Weights of a small transformer language model.
Size: width 512, 8 heads of 64, vocabulary 50257, 60.1M parameters.
Architecture: RMSNorm before each block, biases.
Training: 579M tokens, 9310 steps.
MLP neurons of a small language model. Each row is named by its layer, matrix (gate and up: input weights) and neuron, and shows model dimensions 48-111. Each number is 128 + 24 x the weight over its row's rms, rounded and kept within 0 to 255. A neuron's up and down rows have the sign that makes its largest values positive.
After each neuron's rows, "fires in" lists the words (lower case) most often at its 100 highest values on Wikipedia text that the model never trained on.

L8.gate200 [132 143 117  88 107 142 160 148 144 126 119 108 113 135 173 148 100  99 180 166 120 119 117 107 133 165 114  77 122 136 123 128 127 111 160 151 153 165 118 110  94 108 143 136 108 116  92 105 141 139 169 109 132 147 133 106 155 118 144  94 121 150 115 119]
L8.up200 [104 119 139  92 187 133 167  89 135 120 151 103 132 128 136 110 117 133 143 134 114 114 104 170  79 150 104 121 108 116 118 142 144 132 172 134 101 173 120  79 134 140 134 104 110  87 131 127 151  87 128 147  97 124 143 135  96 178 126 128 147 128  99 114]
fires in: "and", "no", "of", "e"

L2.gate114 [124 147 114 111 128 140 137 118 144 128 155 143 137 104 143 188 146 107 174 132 130 128 123  85 160  97 138 142  76 156 139 101 122 133 178 105 126 105 129 126 111 121 144  67 100  85 122 105 123 120 115 129 121 166 100 117 108 103 111 139 107 139  90 130]
L2.up114 [105 115 145  91 125 136 166 138 123 108 131 159 129  70  94 168 150 145  50 116  93 146 168  96 114 136  80 112 105 136 154 159 197 131 117 105 165 174 161 119 155 133 146 165 141 118 157 152 140 128 116 103 140 153 150 129 130 149 148 126 132 173 155  98]
fires in: "long", "light", "living", "dark", "wide"

L8.gate570 [139  90 130 161 118 130 155 149  83  98  96 134 184 143 135 153 123 146 148 157 121 146 113 159  97 163 108  94 107  82 179  88 103 104 160 128 150 114 110 118 141 140 116 139 120 100 130 139 102 150 124 156 159 123 153 175 147 174 148 134 149 134 119 121]
L8.up570 [159 132 151 130 144 114  98 102 132 163 132 114 174 133 133 148 123 105 128 148 171 109 127 160  99 167  89 145 104 129 125 117 160 106 110 174 117 121 105 126 119 139 133  98 137  99 142 158 103 141 171 116 136 121 127 122 157 143 134 115 117 120 106 131]
fires in: "in", "to", "several"

L5.gate340 [ 79 136 135 145 117 122 122 137 109 125 148 189 134  96 133 133 101 126 179 129 123 121 105 134 136  97 156 161 102 125 112 138 124 128 112  93 105 148  99 133 147 130 131 127  91 162 127 166 128 132 112 150 120 126 144 116 183 163 161 160 134 129 182  86]
L5.up340 [119 105 149 154  97 157 145 143 126 126 156 166 139 157 133  83 133  88 169 116 106 168  92 171 129 124 137 117 121 107 119 100 122 163 116 121 123 175 140  84 134 109 155 120 119 113 103 118 130 123 121 109 137 105 210 144 144  99 168 116 157 101 150 110]
fires in: "was", "is", "are", "debut"

L5.gate322 [ 94  99 102 132 132 127 131 183  88 111 107 169 104  84 109 107 130  99 159 124 109 118 128 120 135 116  70 171 103 107 152 104 126  87 151 110 143  68 130 131 148 122 126 125 121 131 140 123 144 131 174 193 152 134 122 144 175 177  80 148 136 137  83  90]
L5.up322 [118 112  85 155 117 135 122 104 153 116 113 104 152 148 123 108  98 114 152 130 110 161 117 134 126 135 111 143 181 131 111 143 137 108 103 142 142 144 163 143  95 105 152 123 135  80 150 108  84  95 137 127 122  89 129 139 107 108 124 172  99 145 105 144]
fires in: "and", "their"

L5.gate266 [ 73 136 123 110 113 110 148 144 178 131 172 153 115 103 127  99 118 120 165 119 121 101 138 147 110 151 126 143 103 127 109  72 124 140 165 140 128 117 104 100 149 152 106 113  89  93 107 131 148 114 124 184 128 168  99 125 135 165 115  87 139  91 139  99]
L5.up266 [167  96 125 167 109 142 105 145 128 158 172 116 125 149 119 123 135 112 152 145 126 150 179  70 115 142 151 124 132 144 119 108 121  81 131 116 111 140 113 152 113 137 112 105 112 136  92 138 109 120 165 118 120 118 107 127 136 114 128 119 133 137  73 124]
fires in: "and", "two", "the"

L5.gate226 [ 77 114 134 104 110 135 114 101 105 101 130 141 129 111  75 171 138 116 162 141  86  94 131 145 135 134 132 102 158 140 141 117 150 116 147 177 136 113  63 108 126 158 124 180 124  98 149 146 157 143 116 121 170 126 103 174 164 146 123 165 170 147 152  99]
L5.up226 [121 119 150 117 130 155 130 142 155 136 133 125 101 127 152 112 125  95 105 121 100 101 133 160 142 127 168 132 125 117 134 106 111 143 127 141 146 122 119  63  59 113 116  92 118 125 137 119  92 122 116 155  92  99 136 173 162 141  94 150 128  79 106 123]
fires in: "the", "s", "of", "great"

L8.gate252 [130  94 133 131 140 113 169  86  61 105 138  98 149 149 167 117 161 144 123 121 160 131 153 140 121 124 118  95 105 104 132 113  95 113 130 142  84 180  87 118 119 112 125 122 106 163 109 146 153 121 122 159 140 122 157 121 110 120 126 114 172 156 164 163]
L8.up252 [132 149 123 113 115  80 146  63 155 144 115 147  89  89 126  91 128 136 146 147  54 105  93 140 178 150 104  89 123 115 145 144 148 102 145 158 164 145 139 179 137 143 109 163 136 119 105 159  89 101 158 126 131 124  99 104 123 134 162 134 134  99  93 161]
fires in: "at", "of", "one"

L3.gate440 [161 126 162 126 121 138 104 108 108 104 149 112 106 154  97 116 112 102 116 137 166 139 106 109 114  76 122  88 103 124 129 101 151  81  91 112 129  73 129 126  90 109 122 124 110 105 131 128 107 162 131 104 123  81 127 143 170 144 145 161 121 104 142 104]
L3.up440 [137 100  96 137 160 149 158  98 136 148 140 109 144 163 150 116 117 144 115 124 103 131 125  86  94 144 128 116 148 116 123 143 119 141 108 134 172 163 142 121 124 158 138  90  90 101 136 175  81 128 104 103 151  98 129 111 115 100 105 142  94 147 134 153]
fires in: "in", "of", "on", "san", "space"

L7.gate394 [ 90  87 145 135 111 105 121 143 150 134  89 156 168 153 134  99 154 108 116 120 107 154 146 140 114 135 144 118 102 114 137 120 112 140 117 123 103 143 148 102  92 127 117 131  74 107 102 136  76 138 138  99 107 118 158 115 121 152 107  92 139  85 116  91]
L7.up394 [165  94  80 115  82 146 101 100 169 114 138 107  95 153 106 124 146 145 148 111 135 115 155 110 111 121  96 129 105 101 127 148 103 151 154 147 107 135 122 141 150 110 139 134 100 148 121 132 161 103 118 112 116 138 104 124 143 133 119 139 106 121  78 129]
fires in: "the", "his", "and", "it"

L7.gate185 [135 118 113 124  98 143  97 109 181 166 127 131 109 150  98 146  99 132 151 144 131 148 131 101 151 123 130 133 100 156 145 150 124 135 113 129 128 122 121 128 137 117 141 128 127  90 154 131  95 123 113 110 136 130 175  98 117 114 125 195 174 163 130  84]
L7.up185 [116 130 163 150 100 102 118 130 157 156 142 163 114 148 132  88 118 116 172 159 156 129 142 143 121  97 138 142 131 153 143 113  76 111 145 140 133  99 161 111 131 138 141 125 115  91 127 101 112 119 137 118 111 145 181 112 123 161 124 115 134 166 126  98]
fires in: "the", "s", "his", "and", "an", "a"

L8.gate640 [144 137  58 103 130 137 106 102 146 133 121  96 145  87 100 137 135 149 127 148 107 137 151 132  65 126 122 124 156 136 177 137 113 116 163 129 159  76 132 125 142 115 150 104 155 104 133 162 122 101 129 189 111  81 117  92 133 160 118 140  59 104 105 137]
L8.up640 [160  91  97 122 104 118 123 180 128 116 103 144 148 104 128  75 110 148 148 167 135 111 118 117 118 141 116 109 110 180 128 146 122  97  94 117 149 133 109 153 138  95 185  86 138 144 111 134 112 143 172 134 137 111 134 109 176  91  79 139 122 122 139  97]
fires in: "from", "dr", "the"

L8.gate567 [171 133 132 132 158 135 121  89 132 150 124 130 112 153 108 127 101 109  77 156 138 113 122 121 115 121 126 131 143 118 124 140 178 121 136 130 147 156 126 161 111 106 126 111 163  72 113 129 123 107 138 112 101 123 151 175 128 141 140 145 136 156  44 129]
L8.up567 [ 88  62 132 137  98 140 132 131 137 138 126 137 150 121 161 159 119 142 112 151 125 127 147 107 129 154 155 169 107 131 137  98 123 108 161 120 109 143 106 115 163 142  75  99 164  94 120 152 123 119 129 142 149 140 134 107 142 170 163 137 153 118 132 113]
fires in: "the", "to", "in"

L8.gate554 [165 119 145 142 171 109 102 130 127  80 139 143 162 140 124 117 142 152 130 128 205 114 140 125 153 145 125 115 106  98 130 148 138 142 148 147 118 122  81 115 120 131 111 133 116 127 121 159 114 153 108 166 109 151 117 113 108 144 169  97 104 157 134  75]
L8.up554 [ 48 122 108 117 167  86 122 105 104 105 139 132 160 122 170 117 186 147 143 112 122 111 194 144 132 140  80 140 128 102  89 154 119 119 105 132 121 124 155  94 140 109 126  86 160 128  99 136  98 108 117 158 118 128 146  83  66 104 114 136 127 111 102 149]
fires in: "to", "from", "of"

L5.gate4 [102 120 145 130 139 129 144 136 111 123  79 128 117 117 116 158 125 119 137 139 173 104 112  91 144 126 107 100 110 111 137 103 176 139 126 146 147 112 120 167 163  93  80 126 140 135 131 139  95 168 125 132 153 106 152 113 167  62 122 119  98  87 136 119]
L5.up4 [151 142 157 113 183 151  99  72 150 131 144 148 102 110 132 127 146 106  83 141 117 125 110  95  98 107 133 111 113 155  95  91 169 165 102 142 115 130 123 151 118 131 108  97 138 102 156 133  93 127  88 150  81 109 146  97 160 100 107  74  83  90 106 140]
fires in: "of", "high", "low"

L7.gate542 [151 140 114 108 126 189  84 142 123 132 140 141 121 157 167 143 109  90 150 129 122 125 119 102 131 120 134 108 132 146 126 118 120 120 116 137 137 136  62 139 126 133 110 106 101 129 134 178 136 156 100 148 160 164 106 119 115  94  94 125 133 127 178 106]
L7.up542 [125 124 133 150 157 117 117  75 128  58 133 130 150 126 173 104 153 137 130 148 114 136 150 160 126 158 114  98 110 147 100 105 145 179 131 150 135 165 132 106 132 157 143 130 146  99 113 109 145 109  92 106 113 115 123 162 135 145 170 147 131 142 167 123]
fires in: "was", "of"

L3.gate637 [144 128  90 153 141 126 164 109 142 119 122  97 150 168 110 138 123  93 175 151 139  97 139  95 122 100 165 142  79 125 137  99 119 103 147 172 119 127  91 142 105 145 174  79 114 121 160 131 164 113 182 126 107 125 112 110 166 113  90 164 156 118 129 139]
L3.up637 [124 118 128  96 138 101 139 117  95 149 106 145 187 132 148 131 138 105 122 105 126 114 154  61 116 133 138 131 126 136 114 122 138 116 160 115 165  65 107 109 113 153 171 116 120 173 133 164 140 130 111 101 140 147 156 112 167 137 127 156 151 138 166 147]
fires in: "well", "long", "wide", "extensive", "extended", "continued"

L5.gate523 [132 104 119 146 121 135 145 133 164 139  89 129 141 105 133 117 150  97 162 148 124 154 152 124 131 110  85 103 138 115 113 129  85 130 120 172 138 120 102  93 144  79  78 134 117 117 136 106 102  99 118 124 145 119 179 117  80  93 102 128 137 106 124 125]
L5.up523 [142 131 176 128 134 141 102 117 110 169 142  88 147 169 126 114 138 103 114 133 139 142 126 113 125 122 108 116 129 121 120 130 118 144 135 114  95 115 126 147 106 109 101  83  94 134 124 126  92 140 126 121 109 157 115 137 188 128 109 145 116 119 145 152]
fires in: "of", "all", "both", "living", "that"

L8.gate552 [144 106 137 135 111 131 131 133 146 147 142 154 115 151 146 152 128 171 140 176 125 134 157 121 112 131 132 121  85 121 178 119 138 130 153 167 114 112 121 157 102 165 105  88 150 104 142 102 141 166 112 107  75 104 148 135 175 133 128 155  96 107 148  86]
L8.up552 [113 133 195 124 154 132 111  90 146 118 120 110 152 133 104 119 119 131 156 131 168 136  83 139 110 167  90  41 118 107 134 162 128 100  71 173 105  86 105 112 136 143  86 126 116 136 136 147 137 137 118 114 137 113 124 133  95 127 129 125 136 115 128 112]
fires in: "of", "for", "on", "the", "to"

L5.gate449 [139  90 119 151 116 129 186 158 142 171 115 114 180 146 139 143 111 138 103 128 151 121 133  63 175 130 118 121 125 126 132 126 120 162 202 120 137 135 160 144 169 120 128 102  91 151 136 134 128 106 109 121 116 152 136  98 164 125 121 144 116 103 137 170]
L5.up449 [147  96 124  66 109 134 101 133 126 128 105 129 130 137 153 100 172 165 130 143 127 145 187  98 135 116 188 131 135 137 105 139 128 123 130 119 124 131 111 143 135 136 116 103 124 115 171 159 114 121  78 155 127 139 117 136 146 155 158 180 135 112 119  92]
fires in: "for", "of", "from", "no", "assumed", "to"

L5.gate138 [ 96 120 114 127 134 104 166 102  99 126 129  85  88 106 116 106 112 138 134 133 123 156 108 149 119 185 122 121 116 132 135 105 124  97  68  93 191 178 104 129 136 135 162 112  83 141 135 127 103 125 112 157 109 124 157 147 147 112 163 141 153 144 135 145]
L5.up138 [106 142 156 141 135 151 119  85 113 113 154 162  96 145 117 108 154 174 171 137 154 146 126 178 136 118 118 175 137 126 129 128 146 122 146 169 104 107 118 120 114 111 114 147 150 202 123 126 135  93 132 103 118 120 119  97 131 148 130 112 126 119 124  89]
fires in: "a", "is", "was", "an", "are"

L5.gate685 [ 80 133 100 142  95 136 154 110 150 135 114 144 121 113 141 116 136 166  58 138 104 111  98 122  93 131 108 139  96 121 138 123  55 146 111 114 141  95 123 131 167 129 155 116  92  77 165 103  99 123 120 108  98  97 146 148  94 138 108 136 157 118 114  96]
L5.up685 [131  93 145 102 121 119 144 101 130 132 128 175 135  88 127 132 130 182 126 138 142 101 147  93  99  95 105 172 147 139 153 128 134 126 147 109 138 129 127 113 144 133 106 172 135 133 142 102 112 115 117 117 138 131 132 105 149  95 126 124  96 146 142 130]
fires in: "a", "his", "their", "an", "same", "the"

L3.gate670 [130 108 103 109 114 149 151 156  96 153  87  97 128 152 125 143 153  95 118 109 162 175  81 122 170 101 135  96 111 107 138 102 130  91 142 131 111 137 101 133 187 140 114 154 126 147 128 131 116 126 141 133 158 169 147 123 123  92 162 110 123  92 118 116]
L3.up670 [117 159 107 173 136 116 118 150 121 147 174 120  81 166 120 132 158 154  92 134 127 138 117 136 140 132 103  86 122 166 115 171 152 160 139 148 153 146 129 121 133 134 111 139 101 134 139 106 142 124 136 127 125 108 201  73 134 138 133 171 144 119  93 154]
fires in: "high", "back", "well", "pre", "early", "higher"

L8.gate444 [139 124 129 165 119 154 163  89 145 111 145 116 146 139 122 164 141  79 110 135 150 174 121 148 118 167 165 108  98 164 117 107 130 172 110  86 102 114 134  99 147 141  80 154  99 120 122 128 164 111 127 126 147 118 130 151 132 160 154 131 122  83 161 128]
L8.up444 [ 91 149 120 122 145  87 137 140 143 115 131 132 124 113 119 108 165 129 121  88 106 132 128 151 114  60 127 101 135 150 123 162 117 115 136 150 108 109 151 114  86 141 128 128 100 147 153 121 189 108 124 123 140 121 118 176  99 110  91 135 162 183 119 140]
fires in: "as", "she", "in", "it", "he"

L3.gate575 [ 81 124 151 138 127 174 151 113 122 149 161 139 139 104  77 146 189 145 139 153 100 128 113 115 146 112  88 134 134  90 142 102  98 163 116 122 143 161 105 129 158  92 124 144  91 125 163 154 103 122 101 114 147  80  90 175 122 143 138 140 131 129 144 128]
L3.up575 [136  88 159 124 134 156 122 164 145 130 101 153 142 132  97 109 103 106 138 143 131 107 117 150 136 109 164 145 147 115 125 115 101 128 120 109  85 111 142 143 116 143 113 143 115  97 145 105 118 138 125 133 156 100 118 156 122 155 119 108  87 119 104 149]
fires in: "s", "their"

L7.gate303 [118 133  98 168 102 146 114 139 174 138 107 119 130 129 149 117 109 133 134 132 159 120 136 152 114 163 135 137  84 115 185  81 123 145 166  79 127  93 123 142 151 104 156 132 154 114 120 118 116 136  89 151 109 123 119 125 121 156 158 128  76 138 135 160]
L7.up303 [119 161 172 125  83 142 138 157 168 172  97 132 142 123 129 155 137 119 158 148 142 120 130  65 131  87 122 126 126 157 125 126 139 126 152  86 135 123  82  92 109 100 145  76  91 144 136 158 116 115 124 115 106 151 141 133 159  93 115 131 142 151  85 114]
fires in: "the", "s", "his", "her", "a"

L4.gate571 [161 132 134 166 110 109 160 119 174 133 152 148  61 118 136 123 143  85 143 126 148 124 136 134  88 109 152  76 120 208 139 176 123 145 129 155 137 141 124 117 115 111 147 131  88 152 117 131 120 172 123 123 145 139 169 136 108 184 171 130 134 152 136 103]
L4.up571 [156 113 116 145  88 125 136 129 118 161 135 195 122  96 174  92 122 120  94 117 128 117 154 111 120  85 120  92 135 110 118 144 124 152  96 153 130 133 159 116  79 144 126 122 114 139 138 135 140 148 132  90 151 127 127 156 139 134 151 160 147 173  96 120]
fires in: "he", "with", "they", "she", "it", "i"

L8.gate472 [162 116 119 153 124 125 133 122 134 146 117 176 119 127 118  58 107 119 132 152 101  90 146  97 168  99 139 112 109  91 130  89 152 108 164 146 119  72 125 159 141 156 124  98 139  72 129 108 143 103 136 115 109 119 149 130 102 136 117 125 137 132  79 118]
L8.up472 [137 119 114 111 134 133 144  77 108 140 141 121 126 110 108 136 162 125  80 127 173  66 145 111 120 132 119 170 143 102 155 149 116 139 119 160 116 109 133  99 162 101 150 127 141 123 153 165  86 142 116 129 146 127 135  82 130 123 114 143  91 133 168 152]
fires in: "to", "of", "with"

L3.gate424 [132 125  88 126 114 142 137 119 109 117  98 152 112 111 140 107 130 138 118 141 101 125  95  94 130 133 138 162 125 138 124 123 148 126 128 111 179  89  67 159 147 158 120 128  94 135 170 171  83 120 119 108 126 155 131  94 144 174 114 106 119 139 123 126]
L3.up424 [ 87 146  98  96 114 148  77 121 116 148 130 101 178 132 142 107 127 136 116 109 130 154 127 148 173 148 103 129 123 138 114  97 131 144 138 130 166 106 141  69 143 123 124 152  90 127 110 170  74 154 137  81 130 184 146 112  91 120 112 104 159 129 118 158]
fires in: "their", "its", "his", "signed", "an"

L4.gate218 [126 126 124 171 158 107 154 151 148 168 143  80 156 129 137 128 138 101 109 128  96 156 124 109 139 138  97 128 107 117 119 141  94 117 135 111 100 148 170 181 119 102 120 173 142 102  84 113 130  93 112 130 124 113 120 138 123 130  96 127 103  74 141 152]
L4.up218 [140 112  83 135 118 111 174 132 125 129 126  91 145 102 161  90 100 126  97 126 110 184 194 138 151 115 155 140 142  74 110 121 122 157 140 123 137 107  91 128 163 111 143  97 144 145  72 123 138 104 130 144 153 130 112 181 186 144 153  99 127 113 146 148]
fires in: "all", "that", "part", "one"

L4.gate69 [169 122 103 143 125 109 120 106 124 113 147 109 101 156 103 131 122 128 116 126 116 128 121 155 135 153 167 165 142 133 102 135 129 164 175 145 116 125 129 129  81 140 106 144 116 112 124 120 152 101 118 148 155 120 104 131 114 125 116 131  97 102 120 152]
L4.up69 [136 195 132 142 121 105 108 110 108  95 124 101 122 140 116 133 149 120 154 145 131 110 176 151 119 130 101 127 130  78 165 166  96 112 100 165 125 152 116 123 116 122 120  90  91 121 121  76 109 131 110 119 139 133 130 179 143 159 128  94 125 158  72  96]
fires in: "as", "in", "with", "under", "through"

L3.gate373 [103 116  83 144 166 158 126 158 121 124 122 128 124 130 131 148 131  99 128 137 137 110 152 139 113 115 113 132  77 127 118  72 108 143 149  93 148 114 149 121 130 145 149 147 107  84 142 167 125 142 129 117 164 141 100 110 131 184 133 168 131  72 142 110]
L3.up373 [130  97 166 142 112 108 174 133 204 128 115 134 177 135 124 135 138 162 121 131 122 120 137 121 104  87 126 160 102  93 127  86 110 144 142 114 113 136 162 134 167 119 110 137 138 148 146 136 137 165 150 125 127 129 112 127 135 125 140 137 115 109 113 176]
fires in: "their", "who", "whose", "these"

L5.gate191 [158 101  84 147 145 140 117 114 128 140 110  86 175 147 100 150 143 177  99 144 142 164 126 153 113 144 143  94 109 102 133 157 135 128  99 186  77 103 106 162 126 126 119 132 164 134 151 133 108 162 149 174 148  96  92  76 145 136 110 142 120 145 106 163]
L5.up191 [121 135  87 152 123 105 149 128 100 130 112 133 109 136 170 116 133 138 113 111 130 148 109 114 139  97 152  99  84 128 109 146 132 122 127 125 139 138 136 140 127 112 126 124 159 182 110 149 186 118 142 146  90 143 134 125 124 149 100  92 101 207 121 147]
fires in: "of", "on", "following", "set", "part", "from"

L7.gate381 [110  91 112 109 125 142 120 158 146 137  95  94 120 124 168 105  80 132 105 150 112 117 117 108 107 179 128  87 124 145 108 153 100 117 147  96 146  81 115 105 155  99 144  93 165 141 171 116 128  96  65 149 106 133 144 151 147 167 119 141  80 113 104 132]
L7.up381 [138 136  85 125 131 123 119 152 169 120  95 137 126 148 154 141 120  98 115 151 176 151 145 126 101  80 146 107 131  94 106 106 144 175 128 104 168  99  93 100 168 120 140  93  70 119 191 121 114 140 111  78 118 121 162 132  93 110 105 140 145 102 160 171]
fires in: "his", "the", "its", "their", "her"

L10.gate553 [147 108 133 142 196  84 147 126 134 104 139  82 160 100 133 113 148 149 138 126 106  84 142 128 114 118 134 103  96 138 157 140 134 120 140 135 142 114 134 140 145 118 154 108 104 103 102 102 111 170 110 146 150 117 125 119 155 122 135 116  96 138 159 101]
L10.up553 [127 147  96 121 132 172 100 118 163 145 103 143 101 134 128 125 186 105 116  86 112 138 114 125 129  74 110 114  90 110  89 183 115 108 141 123 115 151 141 161 133  78 146 149 128 177 175 156  88 109 122 160 134 115 132 139  89 125 122 106 112 184 120 156]
fires in: "the", "to", "can", "from", "go"

L4.gate670 [108 152 109 152  99 113  84 130 152 154 100 153 186 117 143 110 133 138 114 131 152 116 153 125 121 110 146 159 115 101  96  91 114 155 164  95 125  87 144 119 137 167 129 102  77 156 133 140  99 100 101 155 117 145 124  72 131 152  81 129  91  94  97 167]
L4.up670 [135 122 111 117 132 168  95 134 129 117 111 145 124 127 105 171  77 137 108 133 163 100 145 111 129  82 163  98 156 101 109 143 160 122 109  97 124 122 127 138 133 140 140 132 125 169 125 122 136 156 131 136 160 157 113 141 105 100 132  85 127  99 131 113]
fires in: "in", "of", "v", "studies", "study", "for"

L7.gate604 [129  88 134 143 138 124 125 146 105 123 148 122 131 150 135 109 127 149 112 132 128 118 135  94 118 158 103 146 105 139 104 132 135 177 177 110 144 119 106 105  92 118 115 133 140 109 112 138 133 120 134 142 153 123 142 100 158  97 142 145 120 128 135 142]
L7.up604 [133 129 115 112 101 112 135  82 127 121 104 156  91 114 121 121 120 136  90 135 120 137 146 134 149 129 137 113 126 123 147 179 127  68 116 132 136 140 108  90 148 141 134 126 122 123 127 175 127 154 143 152 140 140 120  89 135 139 142 128 161 160 146 127]
fires in: "the", "one", "an", "a", "initially"

L10.gate449 [143 145 137 117 133 111 117 133 128 103 148 122 137 117 114 137 150 111 132 115 111 111 174 119 148 127 177 125 117 149 170 123 127 111 170 141 126 131  66  97 102 112 102 101  81 129 157 143 149 113 119 125 100 107 110 137 148  85 150 101 155 118 119  61]
L10.up449 [126  76 163 114 133 100 141 135 136 131 115  95 158 140 165 139 128 137 129 121 124 130 121 135 127 177  95 147 126 142 127 136 104 187 125 130 146 131 141  84 135 111 121 139 151  97 106  83 136  91 100  90 128 120 103 168 117 135 141 146 144 141 122 132]
fires in: "was", "been", "also", "became", "be", "is"

L5.gate528 [109 132 123 209 149 102 136 116 116 126 121  88 117 123 140 132 118 145 126 140 126 106 132  93 180 140 108 115 136  97 106 117 154 153 116  95 127 126 142 112 123 109 116 126 128  87 150  88 151 117  95 132 134  98 131 153  73 119 170 150  96 137 122 118]
L5.up528 [129 106 113 126 119 124 115  76 159  72  95 109 111 164 171  94 121 119 143 129 111 172 159 120 153 111 111 113 143 119 101 150 153 129 143  77 127 115 118 124  87 104 164 131 124 106 162 122 142 108 101 165 128 118 110 171  85  65 138 124 125  74 148 177]
fires in: "that", "this", "each", "one"

L5.gate245 [112 119  51 124 158 108 134 120 120  80 123 129 112 133 112 115 168 140 189 129 120 163 125 134 127 125 104 164 138 113 150  98 103 158 126 138 160 121 151 136 129  89 176 127 159 103 138 154 150 107 128  98 144 123 116 104 105 116 128 172 118 138 127 121]
L5.up245 [116 166 134 127 105 110 171 132  97 143 142 142 128  99 121 132 132 103 136 123  84 140 145 168 149 148 110 134 167 108  91 134  66 144  94 151 129 111 139  91 125 151 136 123 155  92 164  87 103 119  92 139 104  88 109 104 113 154 122 140 120 123 163 109]
fires in: "and", "who", "which", "but"

L7.gate23 [113 151 132 101 128 151 123 122 158 116 157  98  97 130 179 117 139 101 158 151 126 118 111 140  64 164 142 114 117 102 113 137 118 119 123 120 128 118 154 144  85 107 125 125  90  73 110 128 121 118 158 119 139 148 117 125 114 159  93 149 131 116 147 138]
L7.up23 [123 115 118 156 164 122 111 145 143  97 163 107 109 136 156 131 129 123 145 137 109 133 176 158 121 115 151 106 110  73 106 135 134 128 122 174 128 140 171 116 138 109 124 123 103  86  90 110 126 109  88 160 120 107 113 103 123 116 130 104 152  96 105 130]
fires in: "of", "which", "the", "these", "are"

L10.gate143 [142 116  98 108 156 160 122  99 160 150 152 165 137 149 100 158 131 153 130 143  91 136 119 136 119 136  87 157 126  99 146 116  80 117 124 125  93  96 107 147 168 102 182 156 133  64 122 151 128 119 133 152 186 151 125 137  86 139 126 129  91 113 116 117]
L10.up143 [160 104 128  64  90 128 119  89 185 132 140 138 107  70 103 129 130 136 134 123 105 131  80 128  96 160  94 139 134 143 192 152 127 139 104 103 140 129  99 144 103 151 132 144 107 129 111 124 120 100 156 131 186 156 120 137 133 120 169 119 113 141 106 124]
fires in: "the"

L8.gate135 [125 168 124 135 106 133 135 103 104 148 140 143 151 192 138 131 143 118 112 153  97 130 142 112 139  95 124 156 106 127 133 101  89 167  98 147 159 127 119 148 121 137 128 114 142  85 143 104 109 141 115 133  98 120 124 139 157 186 158 144 121 135 123 112]
L8.up135 [ 91 133 165 131 141 122 129 108 123 120 108 116 128 134 144 134 152  98 113 148 188 128 162 123  87 146 136 125 100  86 168 100 126 117  88 135 116 124 126 119 123 144 107  99 133 101 159 143 118  93 115 166 139 141 130 131 115 124 111 133 133 136 118 164]
fires in: "in", "and", "to", "for", "as", "with"

L4.gate320 [ 85 142 144 135 203 123 132 114  91 122 106 103 180 144 137 101 157 161 131 137 158 108 134 112 123 187 144 159 163 170  96 115 130 140 144 109 140 145 107 136 120 144 133  87 106  98 125 119  83 137 103 160 142 137 107 146 110 171 112 126 102 187 125 150]
L4.up320 [129 121  99 119 142 161 152 133 136 100 135 158 132 142 148  96 147 106 116 126 129 144 144 173 141 197 104 101  81 121 145  95 122  85 117 139  79 107 106 135 141  80 138 142 143 125 112 154 109  90 119 155 123  95 108 146 134 133 105 142 121  76  94 131]
fires in: "of", "the", "part", "and", "to"

L3.gate609 [104 134 123 138  76 131 134  99 124 142 128 143  89 108 171 152 142 144 142 139 130 116 117 149 159 100 140 137 148 151 158 118 139 185 159 150 115 131  82 112 124 115  99 115 134  90 122 148 137 120 166 112 170 135 140 126 128 127 147 185 143 134 137  84]
L3.up609 [170  94 120 142 132 102 118  88 114 142 134 151 124 120  97  96 131 144 147 108 117 137 197 114 148 113 158 147 106 121 132  82 134 169 124 148 132 129 158 117 126  94 146 109 138 123 135 129 117 130  71 118 124  97 135 103 133 150  68  86 119 118 130 127]
fires in: "high", "low", "higher", "lower", "under", "further"